{
  "num_hidden_layers": 8,
  "positions": "rope",
  "init_std_o": 0.00836,
  "beta1": 0.95,
  "beta2": 0.99
}
MLP neurons of a small language model. Each row is named by its layer, matrix (gate and up: input weights; down: output weights) and neuron, and shows model dimensions 16-111. Each number is 50 + 15 x the weight over its row's rms, rounded and kept within 0 to 99. A neuron's up and down rows have the sign that makes its largest values positive.
After each neuron's rows, "fires on" lists the tokens most often at its 100 highest values on Wikipedia text that the model never trained on.

L3.gate410:42 45 65 55 37 37 49 89 82 54 68 49 58 50 52 05 20 61 99 48 62 47 30 43 41 46 47 66 49 68 40 73 57 51 32 66 53 48 75 71 35 55 35 52 45 60 16 53 23 43 60 34 59 58 68 20 66 49 61 25 30 37 16 74 42 72 75 49 74 36 20 56 66 41 67 70 42 69 44 44 53 47 40 50 63 60 48 62 47 47 57 61 31 28 63 59
L3.up410:28 26 52 60 26 33 74 44 71 40 43 52 73 79 72 69 57 85 41 36 53 55 56 59 56 35 66 29 26 61 72 57 37 48 41 52 68 53 45 62 49 64 44 54 20 22 25 40 24 25 40 52 52 50 66 75 45 28 40 83 60 70 37 48 36 47 45 13 44 68 30 39 45 52 39 36 34 31 43 76 57 33 52 52 37 73 71 59 41 41 24 60 62 30 50 27
L3.down410:65 52 53 62 32 49 38 65 33 67 51 45 46 79 48 16 36 47 28 56 52 45 19 39 42 61 48 48 54 60 24 63 61 46 32 62 57 39 66 33 44 35 39 45 73 61 43 61 40 28 73 36 27 66 64 52 64 32 38 31 54 73 51 69 67 68 66 85 31 51 40 48 71 39 79 71 41 43 42 50 62 54 84 46 73 68 60 56 67 55 41 62 79 50 17 15
fires on: "d", "\n", " comm", " m", " off", " it"

L3.gate433:24 28 26 62 49 46 74 65 61 75 30 74 66 46 46 58 43 56 65 59 40 52 84 38 66 40 42 58 56 40 57 57 61 60 53 37 36 57 31 39 24 83 43 49 58 45 61 45 57 54 54 47 66 62 23 59 62 37 53 72 39 63 81 49 53 57 42 38 43 41 38 66 49 82 31 63 51 61 52 37 58 31 48 50 62 37 62 63 56 42 62 74 43 57 32 59
L3.up433:74 67 56 41 42 48 55 33 69 38 68 43 39 63 57 31 61 60 73 59 02 55 67 61 42 66 46 49 54 57 29 34 57 73 44 58 36 61 47 64 69 64 39 55 60 73 75 59 48 44 42 56 61 25 34 75 82 50 50 35 75 60 80 39 67 43 43 32 51 30 32 62 25 34 24 56 56 50 74 49 70 23 39 30 46 65 33 40 36 60 75 43 60 49 59 54
L3.down433:44 54 27 23 26 45 55 66 73 69 55 35 62 32 40 80 37 58 41 28 45 45 34 45 52 64 37 43 35 43 67 45 38 31 40 31 36 73 55 54 38 28 39 51 48 61 27 78 61 71 63 43 45 48 52 30 42 59 25 40 45 80 78 47 03 68 71 50 50 74 39 33 51 68 67 61 17 71 44 62 67 69 49 35 46 23 44 72 26 22 64 41 22 53 67 69
fires on: " several", "en", "al", " many", "ous"

L3.gate570:50 55 43 95 24 48 53 62 76 64 36 40 75 41 74 58 70 71 62 24 42 33 62 68 34 45 35 53 85 76 78 30 57 60 58 80 45 56 51 44 66 42 62 24 84 71 64 47 37 66 54 51 51 78 29 40 59 75 18 59 72 58 51 58 37 53 33 48 39 50 41 62 45 48 38 52 38 47 48 63 42 22 62 51 60 54 61 41 55 60 79 60 72 52 39 59
L3.up570:69 50 45 57 38 35 52 64 49 52 48 34 74 54 63 61 55 55 54 44 43 40 84 83 35 19 42 42 49 72 65 22 73 47 71 45 51 54 32 52 60 43 45 44 57 46 62 76 28 32 70 35 53 56 77 40 54 48 41 32 69 51 43 80 59 62 32 58 48 83 44 65 43 61 61 48 61 54 19 48 50 53 39 38 43 23 36 13 37 56 76 58 68 57 45 48
L3.down570:50 52 79 42 73 41 60 45 76 55 66 42 63 37 40 43 45 50 44 41 59 45 65 35 60 35 57 60 42 51 49 60 28 53 61 37 81 51 54 37 26 43 45 48 31 59 67 26 49 24 54 35 28 42 85 64 51 34 35 51 50 37 61 70 27 50 37 62 59 73 47 57 29 58 41 46 63 40 64 54 59 47 64 34 25 37 63 41 77 04 59 47 65 37 39 25
fires on: "ign", " Le", " |", "-", " ele", "le"

L3.gate442:33 22 62 37 43 48 59 48 55 42 54 33 63 60 53 70 50 58 53 47 47 64 41 73 46 52 42 43 58 31 50 58 20 41 33 59 75 58 52 54 63 71 54 43 46 35 48 59 45 80 43 71 40 40 61 61 29 34 62 49 54 49 59 63 57 71 34 43 58 61 74 55 50 49 57 70 42 36 38 37 49 49 44 82 69 32 48 61 13 48 59 39 22 29 25 43
L3.up442:56 44 57 54 67 69 30 64 48 62 33 35 29 39 36 30 52 57 38 66 62 45 58 28 54 38 59 45 24 33 49 45 61 50 65 21 40 68 37 57 48 60 37 49 64 62 47 51 63 29 09 57 52 45 25 37 57 53 38 50 41 87 38 41 21 48 31 22 47 61 61 58 49 53 47 50 64 63 52 73 56 71 49 23 26 40 45 24 38 58 41 61 47 15 57 56
L3.down442:49 66 62 49 73 54 28 53 66 36 87 67 29 38 54 49 79 49 28 44 55 64 51 57 55 43 26 39 85 77 60 48 37 43 25 70 38 33 71 47 39 47 60 28 36 37 58 53 44 46 53 50 52 64 58 57 28 71 53 81 43 58 61 23 38 41 28 54 39 39 41 43 52 47 59 46 68 33 56 29 54 64 31 61 57 54 65 48 27 74 60 43 53 39 17 50
fires on: "ia", " of", "y", "a", "land", "ina"

L3.gate311:37 61 59 72 59 51 55 48 51 41 56 51 16 19 48 52 34 58 62 50 29 64 34 65 54 96 71 70 66 58 42 43 57 54 68 20 77 55 58 63 58 20 34 46 53 66 62 35 68 38 58 50 48 49 58 61 66 87 50 46 58 46 54 65 49 26 69 48 40 06 60 31 71 60 71 27 26 74 14 49 53 76 35 57 55 46 39 57 33 50 49 54 24 35 31 56
L3.up311:43 42 46 56 64 35 53 39 45 36 66 30 25 75 28 42 53 32 48 47 47 44 53 32 55 48 74 31 44 53 29 40 40 42 62 28 77 39 59 41 43 36 44 24 60 61 46 19 45 25 80 25 58 38 32 52 50 73 32 43 53 49 60 30 49 54 45 84 47 53 35 37 39 35 51 41 28 46 32 10 66 58 39 29 61 64 23 46 50 28 41 61 41 62 48 52
L3.down311:22 68 47 82 76 58 70 63 31 48 31 40 55 53 41 56 43 37 37 74 53 55 50 74 57 53 47 61 49 29 48 42 47 39 94 35 65 41 40 32 44 58 62 38 55 57 44 69 58 64 35 69 37 34 62 29 46 49 64 39 36 35 38 57 61 62 73 41 63 40 63 76 40 23 69 27 54 57 39 62 63 60 68 49 23 48 23 68 66 73 58 55 45 55 36 69
fires on: "==", "pr", "c", " organ"

L3.gate256:61 40 44 30 41 56 43 51 31 59 85 24 44 40 69 36 66 90 44 76 75 49 40 28 54 28 42 60 63 39 47 66 55 58 66 41 34 62 42 44 56 31 59 64 48 65 39 57 73 45 46 63 45 42 68 28 64 68 52 48 61 41 74 77 24 29 59 45 53 45 53 42 69 77 47 57 39 40 71 24 43 67 48 63 34 48 16 59 54 37 44 67 64 67 64 75
L3.up256:50 39 47 47 59 35 35 73 36 26 39 46 34 60 51 59 49 36 44 43 57 67 53 39 12 35 51 58 39 37 48 67 46 25 66 11 47 35 69 54 74 33 65 72 53 70 43 42 60 47 61 49 39 51 85 33 69 73 51 37 66 28 78 57 60 23 60 70 63 16 61 33 39 45 41 63 56 33 75 48 53 83 53 49 45 30 43 46 42 29 40 48 63 15 57 54
L3.down256:57 67 64 43 82 40 64 47 50 38 35 59 53 45 46 58 36 60 80 22 48 64 33 48 73 53 52 40 69 69 50 53 68 44 63 67 42 44 71 53 40 39 48 55 46 48 37 59 53 58 52 56 37 65 47 45 42 17 75 46 65 29 48 50 17 58 57 43 42 53 63 39 59 41 22 35 47 87 62 48 47 67 52 51 41 42 52 50 73 51 38 22 54 30 40 50
fires on: "re", " det", " compet", "sp", " ex"

L3.gate416:75 61 55 79 43 40 30 31 46 35 48 35 49 40 53 68 59 82 49 60 70 71 89 49 65 71 26 73 54 69 62 61 35 53 78 47 62 64 50 43 57 42 49 46 43 45 47 90 25 05 62 58 74 18 28 39 45 48 41 54 51 27 80 56 40 38 34 42 56 57 68 32 50 46 46 67 30 25 77 45 50 41 68 52 66 66 23 55 75 48 39 53 42 41 54 73
L3.up416:42 51 48 77 54 62 41 60 32 60 61 23 53 53 31 65 72 37 55 63 33 45 30 68 46 54 40 55 63 44 74 44 52 24 52 56 60 45 21 75 61 40 76 44 34 68 52 51 41 32 43 31 79 61 61 36 42 56 51 62 52 33 40 50 42 67 47 64 47 06 34 36 58 36 59 79 38 30 45 20 57 51 56 59 52 59 35 38 38 38 32 47 01 53 41 56
L3.down416:55 59 50 35 68 96 27 52 64 41 51 73 62 26 63 39 46 35 54 50 36 62 47 61 46 67 34 54 56 53 39 45 60 45 50 42 56 45 46 62 59 43 21 55 37 33 56 37 42 24 49 70 68 38 70 55 21 41 56 60 74 48 39 69 55 48 60 51 44 33 50 39 53 71 50 56 25 85 53 29 69 44 37 43 77 42 59 54 26 44 40 68 49 75 39 51
fires on: " sup", " Is", " s", " sim", " n", "ak"

L3.gate569:54 71 65 37 43 27 47 51 47 51 46 49 22 38 80 40 63 64 58 49 58 24 79 54 49 15 47 62 47 85 77 52 50 38 31 33 65 42 41 26 83 47 47 75 30 19 42 63 41 61 32 50 52 18 65 44 49 36 41 74 26 63 29 61 50 36 60 39 15 51 61 47 37 39 55 54 52 07 44 52 56 36 52 47 72 37 39 28 58 48 70 49 46 38 32 18
L3.up569:54 35 46 50 46 32 69 44 55 43 53 31 34 58 52 45 62 45 60 32 32 23 60 21 62 51 32 52 53 50 53 56 51 36 60 42 48 53 42 39 67 57 54 97 64 41 54 56 37 59 23 65 79 20 59 79 54 39 39 83 21 53 26 29 40 52 47 55 32 39 67 68 43 63 56 43 53 23 73 61 87 34 52 63 59 43 58 30 72 68 93 64 33 76 37 45
L3.down569:63 54 56 72 99 30 70 67 69 61 58 46 50 63 61 44 52 67 55 47 54 23 41 42 68 57 53 69 64 50 41 60 67 50 45 24 52 56 58 57 85 60 63 50 22 28 28 51 61 61 60 60 61 31 63 33 51 83 65 47 18 63 57 44 55 45 50 40 61 51 29 59 49 45 63 21 36 49 65 55 59 38 39 47 65 64 53 41 41 47 84 27 35 74 27 42
fires on: "ident", "ound", "ument", "olog", " im"

L3.gate106:42 65 23 58 57 48 58 17 50 54 69 53 61 28 65 71 38 86 66 48 24 98 61 64 45 40 56 55 86 41 43 35 55 77 56 41 53 36 27 71 63 30 45 54 61 45 47 27 71 67 42 23 43 54 59 72 67 69 60 60 67 42 39 15 52 38 53 54 54 39 51 66 60 30 55 06 64 17 46 45 57 49 34 68 64 44 52 36 55 56 69 40 36 47 57 48
L3.up106:34 54 09 40 75 60 59 48 77 36 62 47 22 54 48 59 59 50 46 31 68 50 39 59 47 27 67 56 64 62 60 76 56 49 66 74 66 58 65 36 65 37 62 40 72 44 63 41 37 52 45 72 43 56 37 72 47 65 47 50 43 43 30 60 71 50 41 29 51 64 63 45 53 29 49 35 70 36 33 66 43 48 28 46 57 40 36 35 43 00 51 52 38 54 27 56
L3.down106:42 35 61 47 82 56 33 29 50 62 41 36 63 42 64 75 68 78 54 33 42 39 46 49 20 73 50 59 53 69 46 46 57 57 64 37 56 31 73 45 55 25 34 71 36 61 72 60 63 61 61 40 50 56 45 69 64 55 40 29 29 43 42 44 61 61 49 67 62 41 47 46 41 64 48 24 14 49 40 60 42 48 47 44 39 48 58 55 76 38 15 00 59 55 37 62
fires on: "C", " c", "ed", "ut", "6", "cted"

L3.gate463:82 74 42 52 60 42 40 42 23 60 69 52 49 55 81 48 33 42 57 22 54 68 58 68 56 89 37 32 41 45 42 40 40 51 36 54 62 38 65 28 68 50 35 27 58 52 22 53 42 64 40 47 27 51 44 35 48 65 37 52 89 37 60 55 37 44 77 37 49 28 48 68 34 29 53 48 56 25 66 38 42 37 34 24 37 34 51 41 38 49 50 68 47 44 64 57
L3.up463:46 45 35 39 56 47 25 10 77 72 44 39 57 34 30 47 37 71 67 51 61 38 83 58 43 43 38 51 52 70 66 21 46 52 51 58 67 55 45 48 37 60 43 70 61 72 65 47 44 72 68 48 62 58 30 41 48 40 28 51 80 59 29 52 56 45 61 69 41 51 53 58 71 66 73 42 65 64 37 71 30 55 61 50 47 32 40 66 77 24 62 43 63 56 41 47
L3.down463:79 71 62 54 76 44 51 70 48 41 74 41 58 49 65 54 42 30 29 34 83 55 39 17 23 75 64 37 52 31 49 60 61 39 47 54 42 50 35 38 45 67 70 40 66 39 49 55 57 60 43 40 08 58 39 31 56 63 42 39 65 37 60 43 38 36 69 42 39 33 47 66 45 35 49 24 33 53 60 01 46 51 38 26 51 36 55 50 61 62 43 68 64 53 40 57
fires on: " le", " ele", "le", "ele"

L3.gate90:68 33 40 29 26 39 41 39 45 63 69 72 57 62 53 70 43 42 40 48 40 62 54 43 31 49 47 58 43 47 58 38 43 56 75 67 54 41 38 59 50 57 45 59 42 51 67 65 45 79 32 76 50 27 60 48 47 71 46 45 57 46 19 53 49 37 55 50 72 30 46 78 62 34 69 54 57 39 34 40 63 58 64 44 92 45 42 38 55 27 54 53 34 80 82 58
L3.up90:14 56 46 39 58 64 46 55 46 64 70 33 44 51 34 30 44 48 46 30 48 39 51 15 40 51 58 43 27 42 34 39 42 50 64 55 23 49 68 39 26 70 53 48 77 50 35 52 35 33 47 52 51 50 54 49 66 32 41 42 46 65 51 29 66 70 20 57 55 87 53 42 78 55 30 47 39 56 29 50 72 56 27 56 45 34 54 62 36 54 68 48 53 43 20 79
L3.down90:53 65 51 66 58 54 74 65 54 72 36 48 35 63 53 42 45 42 55 29 62 55 38 39 67 51 25 63 44 37 66 61 60 47 50 58 47 51 62 47 46 51 45 74 38 65 70 35 37 67 56 46 43 63 43 72 60 62 54 42 61 50 79 37 37 35 45 66 66 70 54 49 48 26 47 47 22 29 49 44 65 63 50 56 47 24 51 56 56 28 46 50 56 35 52 66
fires on: " com", "el", "ese", "ide", "le", "d"

L3.gate119:60 61 46 49 33 28 55 67 66 68 28 49 36 44 45 82 45 58 38 47 58 63 28 61 54 43 42 39 39 54 38 47 57 81 37 63 41 37 35 58 47 47 53 78 37 50 71 63 61 32 42 33 52 54 54 46 55 43 30 52 70 35 64 37 49 36 31 37 52 46 65 55 63 25 78 50 54 59 48 37 21 37 27 61 53 77 53 30 67 36 61 27 27 61 36 31
L3.up119:90 74 69 37 48 49 53 65 37 41 25 78 52 42 61 17 55 45 62 86 42 55 60 39 63 51 78 62 65 21 44 48 52 74 27 58 23 48 51 67 40 33 54 66 57 69 61 66 56 66 47 45 48 59 77 44 57 54 46 37 63 58 45 56 46 42 23 62 58 42 37 56 34 40 77 33 45 52 14 58 61 38 43 38 31 51 41 27 63 56 45 65 66 18 58 27
L3.down119:69 49 39 51 43 69 50 42 65 48 78 29 55 30 53 20 70 56 51 55 64 72 65 37 79 35 77 52 44 69 63 71 46 56 67 52 72 46 66 40 51 13 36 59 44 56 42 64 25 30 40 42 37 67 43 73 32 72 63 18 72 35 43 52 57 70 62 62 20 60 47 41 39 56 17 53 44 51 47 60 88 57 71 53 50 14 31 43 46 55 61 33 63 38 41 57
fires on: " |", "ies", " is", "°", "-", "out"

L3.gate171:59 61 51 67 25 52 65 61 11 51 76 61 30 42 45 37 50 40 45 47 27 57 32 75 80 64 50 57 72 21 57 33 45 53 63 48 43 50 36 28 42 67 52 66 38 53 42 31 31 64 31 54 54 67 68 46 68 54 63 61 54 48 70 46 36 45 12 74 74 41 54 64 60 55 71 60 40 35 71 47 83 50 77 54 45 51 30 63 63 44 25 47 53 77 73 29
L3.up171:68 29 63 18 43 89 29 29 47 71 26 39 72 74 25 26 38 44 49 50 50 51 49 60 44 67 39 27 69 44 04 53 56 74 49 36 37 45 63 57 43 22 47 60 42 32 85 66 39 50 33 66 53 63 44 36 55 34 51 46 59 52 42 77 75 63 38 51 45 61 39 41 63 93 46 79 48 59 84 69 62 44 57 66 40 44 32 52 60 56 63 38 40 38 68 47
L3.down171:13 79 17 54 67 38 71 62 53 91 44 58 52 51 67 67 44 61 42 56 49 45 50 53 44 47 55 55 29 41 60 65 54 57 43 60 45 26 43 32 56 36 65 37 40 61 71 43 43 63 50 45 45 42 51 47 48 58 52 53 40 44 49 45 33 53 41 56 26 47 50 41 51 53 60 28 47 59 41 25 39 21 24 14 65 45 76 39 78 68 51 71 63 44 46 56
fires on: "o", "ing", "a", "ft", "ames", "ock"

L3.gate361:36 52 45 57 56 57 34 62 57 79 47 59 69 57 47 45 59 56 71 36 54 55 83 21 80 65 58 60 48 69 56 50 28 55 48 39 49 50 71 40 65 60 58 50 42 62 38 59 27 35 63 83 42 37 32 54 62 46 41 42 54 34 82 35 46 50 48 18 32 63 68 30 29 51 52 54 21 44 52 38 58 61 51 78 39 54 27 76 33 47 55 54 48 70 57 64
L3.up361:43 80 43 89 75 80 41 48 20 76 34 56 45 43 35 47 51 47 61 31 50 64 53 42 59 65 37 52 50 39 49 51 67 34 35 42 40 25 34 33 87 72 56 55 38 52 45 72 48 72 63 51 48 43 42 39 39 28 39 39 23 30 54 57 64 55 47 33 52 46 40 78 63 62 79 37 11 55 73 40 56 50 52 45 59 46 46 63 46 47 59 48 34 21 49 51
L3.down361:48 53 50 39 84 48 52 55 29 49 56 57 63 30 54 25 65 49 47 41 42 77 42 48 59 75 47 46 43 35 45 30 49 17 31 44 37 32 56 43 32 52 79 33 53 29 69 41 72 67 91 34 37 46 87 64 14 44 25 33 37 52 63 75 71 43 62 76 41 62 59 58 52 73 48 51 64 52 50 56 76 65 48 34 51 59 42 45 57 50 59 10 62 29 60 39
fires on: "ation", ".0", "th", "ial", "own", "ang"

L3.gate348:40 74 64 10 52 47 55 45 52 56 51 41 63 32 45 46 62 53 61 49 60 51 69 12 45 33 33 53 34 86 46 58 43 35 39 49 45 30 40 50 35 45 56 30 70 47 69 47 62 32 41 36 65 58 09 42 41 32 43 55 24 57 60 45 42 58 21 64 54 65 68 49 40 32 70 15 52 48 32 32 75 51 65 41 64 28 30 21 89 45 70 32 31 44 29 46
L3.up348:42 61 54 23 70 64 60 49 27 44 54 45 62 57 45 43 88 38 72 37 62 30 58 18 29 39 65 40 40 53 29 57 53 44 42 55 39 48 53 64 39 42 38 38 60 59 58 65 52 31 45 16 50 69 33 59 45 31 27 76 66 82 51 61 72 46 45 53 47 45 41 81 56 44 34 24 68 33 42 37 62 78 30 47 29 22 42 34 42 53 61 30 59 69 33 64
L3.down348:42 49 30 32 79 48 49 35 51 73 50 46 57 42 45 61 50 39 48 24 79 48 45 20 54 61 73 48 31 54 40 65 56 63 37 66 59 50 50 46 39 55 80 53 43 36 51 45 56 57 45 27 37 58 74 41 40 35 41 54 45 57 56 42 79 53 51 40 43 49 63 70 60 71 50 60 53 50 51 67 55 45 57 62 53 59 52 54 11 62 54 00 51 44 35 53
fires on: "age", "ice", " House", "iver", "ife", "ge"

L3.gate312:55 53 57 44 48 43 57 77 72 60 49 60 41 73 38 57 28 48 69 36 67 62 42 64 24 32 54 47 36 67 41 46 16 44 57 51 43 51 50 50 42 37 46 30 34 54 57 42 62 30 66 55 22 57 67 62 46 55 21 41 63 32 55 51 31 52 55 55 34 58 14 59 59 51 32 16 49 68 51 66 66 41 73 49 35 56 45 54 26 12 37 39 44 61 60 44
L3.up312:47 21 28 58 28 43 36 46 49 63 21 67 58 50 13 51 50 52 59 02 53 42 48 63 66 51 70 43 49 79 39 58 51 44 72 58 27 38 70 43 45 36 50 64 79 24 71 63 23 46 71 58 60 49 53 59 74 48 50 39 56 51 58 70 29 56 37 63 53 51 49 23 28 65 52 49 42 49 52 43 60 43 62 31 54 67 33 44 43 33 19 42 24 09 52 39
L3.down312:67 76 77 65 68 67 48 59 76 46 41 49 46 49 56 16 47 49 41 41 51 42 52 51 23 51 46 54 52 67 22 61 61 52 44 54 64 54 46 14 55 52 76 43 16 39 34 57 37 85 44 43 43 47 56 57 33 40 57 38 68 54 56 47 62 57 56 15 46 51 48 65 49 50 43 47 80 42 42 42 63 25 69 82 50 73 26 63 61 46 76 21 67 38 57 60
fires on: " m", "at", " off", "r", "ew", "ation"

L3.gate255:61 16 53 68 27 45 85 43 59 78 51 60 33 42 54 63 61 41 53 58 45 47 34 56 51 37 76 57 60 45 27 63 55 49 48 52 39 53 45 34 17 44 44 66 57 32 60 32 41 52 46 63 56 69 69 60 41 65 33 44 57 63 63 63 38 32 51 52 50 50 55 35 56 60 36 80 46 74 13 29 61 57 92 53 42 66 46 46 72 40 31 42 38 46 59 35
L3.up255:50 57 36 52 39 51 67 62 49 48 41 66 60 57 54 54 61 46 58 81 32 73 33 51 69 53 41 48 79 64 55 19 67 62 20 42 45 79 58 41 52 75 56 77 66 54 41 44 71 49 78 46 44 72 38 60 43 47 37 68 54 49 32 63 40 40 25 60 58 53 42 48 61 49 37 52 41 83 43 35 59 36 49 39 57 46 29 51 56 57 39 27 51 42 57 12
L3.down255:37 54 44 13 60 19 30 46 50 53 49 68 36 41 59 54 48 54 26 08 48 20 54 81 16 42 43 37 48 69 40 58 66 52 46 89 58 58 46 50 51 50 65 74 15 47 50 47 48 35 26 52 61 30 50 53 52 81 34 48 62 62 25 29 43 48 60 66 54 79 65 37 46 44 64 35 73 47 70 50 18 47 37 77 35 25 43 47 20 24 58 38 52 61 34 51
fires on: ":", " |", " per", "-"

L3.gate104:45 34 40 26 39 49 36 52 41 47 57 78 49 32 50 36 56 82 62 58 56 72 52 27 45 44 73 47 52 59 56 57 51 71 39 76 37 54 54 43 47 30 44 34 60 78 47 41 76 70 51 35 46 50 54 35 74 52 42 70 58 44 27 73 62 50 19 55 38 41 49 74 48 34 48 29 65 58 38 55 57 33 44 39 52 63 50 25 75 43 39 58 53 49 46 47
L3.up104:34 17 53 80 44 50 72 67 51 53 57 36 44 54 58 42 73 44 58 40 28 54 51 46 47 58 70 61 60 50 32 57 62 42 70 61 51 54 40 37 35 50 54 78 54 37 30 48 26 44 59 33 52 77 65 67 79 36 52 34 43 38 31 50 77 35 46 33 32 12 59 46 57 58 51 37 50 47 50 68 42 44 60 20 50 50 50 21 32 56 37 33 47 48 24 67
L3.down104:39 51 34 49 49 22 57 29 37 48 75 53 28 43 25 44 29 54 42 59 56 31 45 63 28 29 54 50 39 46 46 51 38 56 68 30 54 80 37 83 65 81 73 43 48 78 29 58 26 55 28 50 69 68 42 53 72 17 40 64 66 72 56 44 76 80 39 27 25 37 49 58 41 55 51 54 41 40 64 67 73 32 52 48 26 54 48 71 44 30 47 51 57 63 41 46
fires on: ",", "re", "y,", " in", "o,"

L3.gate94:66 59 56 49 51 48 50 53 27 42 34 77 60 48 71 61 41 94 45 46 53 69 47 50 38 36 20 65 48 41 67 52 33 51 72 53 59 58 52 27 72 47 43 61 27 51 50 52 64 64 44 60 56 61 42 39 56 49 35 69 53 37 53 53 44 39 35 57 80 25 47 53 37 57 27 74 31 29 38 52 36 21 61 35 66 46 33 44 57 42 46 46 51 76 51 41
L3.up94:35 47 36 77 55 57 37 35 50 59 82 28 31 62 40 39 81 55 76 69 31 42 49 58 30 25 37 41 61 51 61 42 57 43 35 67 55 45 28 45 48 53 47 40 32 79 63 41 44 37 50 64 66 59 56 27 60 69 64 62 18 69 39 55 62 25 44 59 28 45 30 35 36 38 62 40 45 42 52 45 47 60 64 46 36 46 38 63 31 34 43 59 76 34 33 69
L3.down94:55 48 38 65 45 49 48 43 42 56 38 48 40 37 60 55 71 51 45 50 59 48 60 49 25 50 38 55 62 48 70 35 49 32 54 56 40 65 59 51 45 68 45 76 46 60 25 31 46 59 51 68 67 53 46 15 18 58 36 70 45 46 53 45 63 28 32 83 69 47 41 30 58 34 77 70 54 32 49 54 34 74 58 28 60 21 39 60 52 40 46 28 50 32 44 68
fires on: "om", " Phil", " La", "isc", " Ex"

L3.gate405:40 44 34 47 41 49 36 24 36 39 26 62 73 78 55 61 23 73 62 34 58 24 29 24 61 53 43 55 47 59 53 49 42 47 66 52 52 64 55 34 29 30 43 55 23 51 38 37 59 49 76 34 41 59 47 57 66 42 59 48 41 41 39 45 59 30 67 28 35 44 47 70 52 74 59 47 40 32 39 39 35 57 44 86 41 31 58 70 55 57 57 62 44 38 65 24
L3.up405:78 47 68 31 42 35 70 39 92 42 48 87 67 46 66 74 41 38 52 74 42 59 44 66 49 70 87 42 65 54 41 13 47 41 37 71 19 68 38 35 34 51 49 64 55 37 73 26 53 56 64 45 57 32 55 56 42 65 45 78 45 60 52 44 44 27 40 42 33 76 35 58 63 43 42 43 57 63 41 51 67 15 32 55 36 34 48 48 41 76 33 31 62 32 58 29
L3.down405:50 55 34 37 51 54 50 40 41 32 25 44 54 30 57 77 70 72 28 67 47 43 47 35 28 48 64 75 41 07 74 54 55 33 84 64 37 56 21 63 55 58 27 79 51 39 39 57 37 40 51 64 48 59 39 22 62 37 60 53 43 48 46 62 66 63 68 56 71 54 52 42 67 60 47 65 78 46 42 72 47 29 45 60 63 64 58 35 21 53 57 92 61 45 57 48
fires on: " c", " on", " C", " |", "-", " b"

L3.gate455:73 52 24 54 55 37 57 52 22 35 30 45 53 73 45 46 73 32 54 39 43 67 48 46 50 37 63 81 21 62 84 34 22 64 70 64 82 54 62 77 56 44 55 52 69 30 62 60 48 66 32 16 49 58 57 58 51 31 39 30 53 64 42 39 47 45 42 40 47 53 46 62 67 41 50 60 61 71 39 49 58 52 38 55 73 72 38 48 43 59 46 64 49 68 56 37
L3.up455:42 36 38 27 41 42 66 61 39 62 83 52 23 47 10 24 39 64 46 88 53 43 38 37 39 74 65 38 66 46 40 26 40 59 61 38 36 74 44 52 38 55 45 45 63 62 52 17 56 41 33 32 55 42 51 44 51 54 40 36 48 68 48 70 54 44 56 62 70 34 33 38 82 57 49 66 35 49 27 64 35 35 46 61 43 36 44 34 37 57 55 52 57 42 68 71
L3.down455:43 53 43 59 93 52 55 58 48 55 44 59 52 56 59 58 72 60 64 43 30 52 46 78 57 62 59 43 39 51 77 64 35 62 64 54 53 46 50 59 49 50 89 55 64 32 56 45 29 69 56 42 42 68 56 55 46 65 38 54 43 60 81 30 31 52 58 34 45 35 48 64 47 41 42 67 50 65 55 76 91 87 39 72 55 54 35 53 26 35 80 11 51 23 41 53
fires on: "n", "ire", "sh", "y", "a", "and"

L3.gate136:43 49 32 42 53 49 47 37 45 49 50 47 38 48 85 69 13 57 79 56 90 30 44 40 58 57 51 56 40 46 50 31 37 72 55 41 64 63 62 36 78 63 67 63 91 62 47 36 48 63 55 41 34 74 38 65 56 31 40 55 42 49 68 32 63 71 34 57 39 40 50 74 61 51 48 64 68 65 63 10 37 59 23 71 40 41 51 52 57 40 44 71 48 34 40 43
L3.up136:53 40 47 29 61 60 57 49 66 55 69 41 48 55 74 67 17 44 35 27 50 24 19 51 56 62 39 62 46 39 35 61 41 39 45 55 60 42 64 52 99 67 45 58 77 75 59 46 60 59 55 23 28 72 40 44 42 29 36 42 62 50 55 27 33 45 21 49 37 30 33 68 31 27 47 52 41 63 15 36 49 73 23 62 62 53 52 60 52 54 45 66 56 63 47 57
L3.down136:55 53 62 83 67 72 59 51 48 48 56 54 53 37 44 49 63 62 35 62 38 60 40 33 74 33 65 52 16 61 72 59 47 60 37 37 75 27 57 78 24 49 57 49 34 49 49 61 56 39 35 78 45 71 46 46 69 14 46 38 48 56 49 42 62 60 37 51 54 48 47 58 48 37 54 72 42 41 37 56 49 47 42 50 56 83 65 53 18 76 61 33 51 30 51 45
fires on: " Z", "ly", "z", "Z"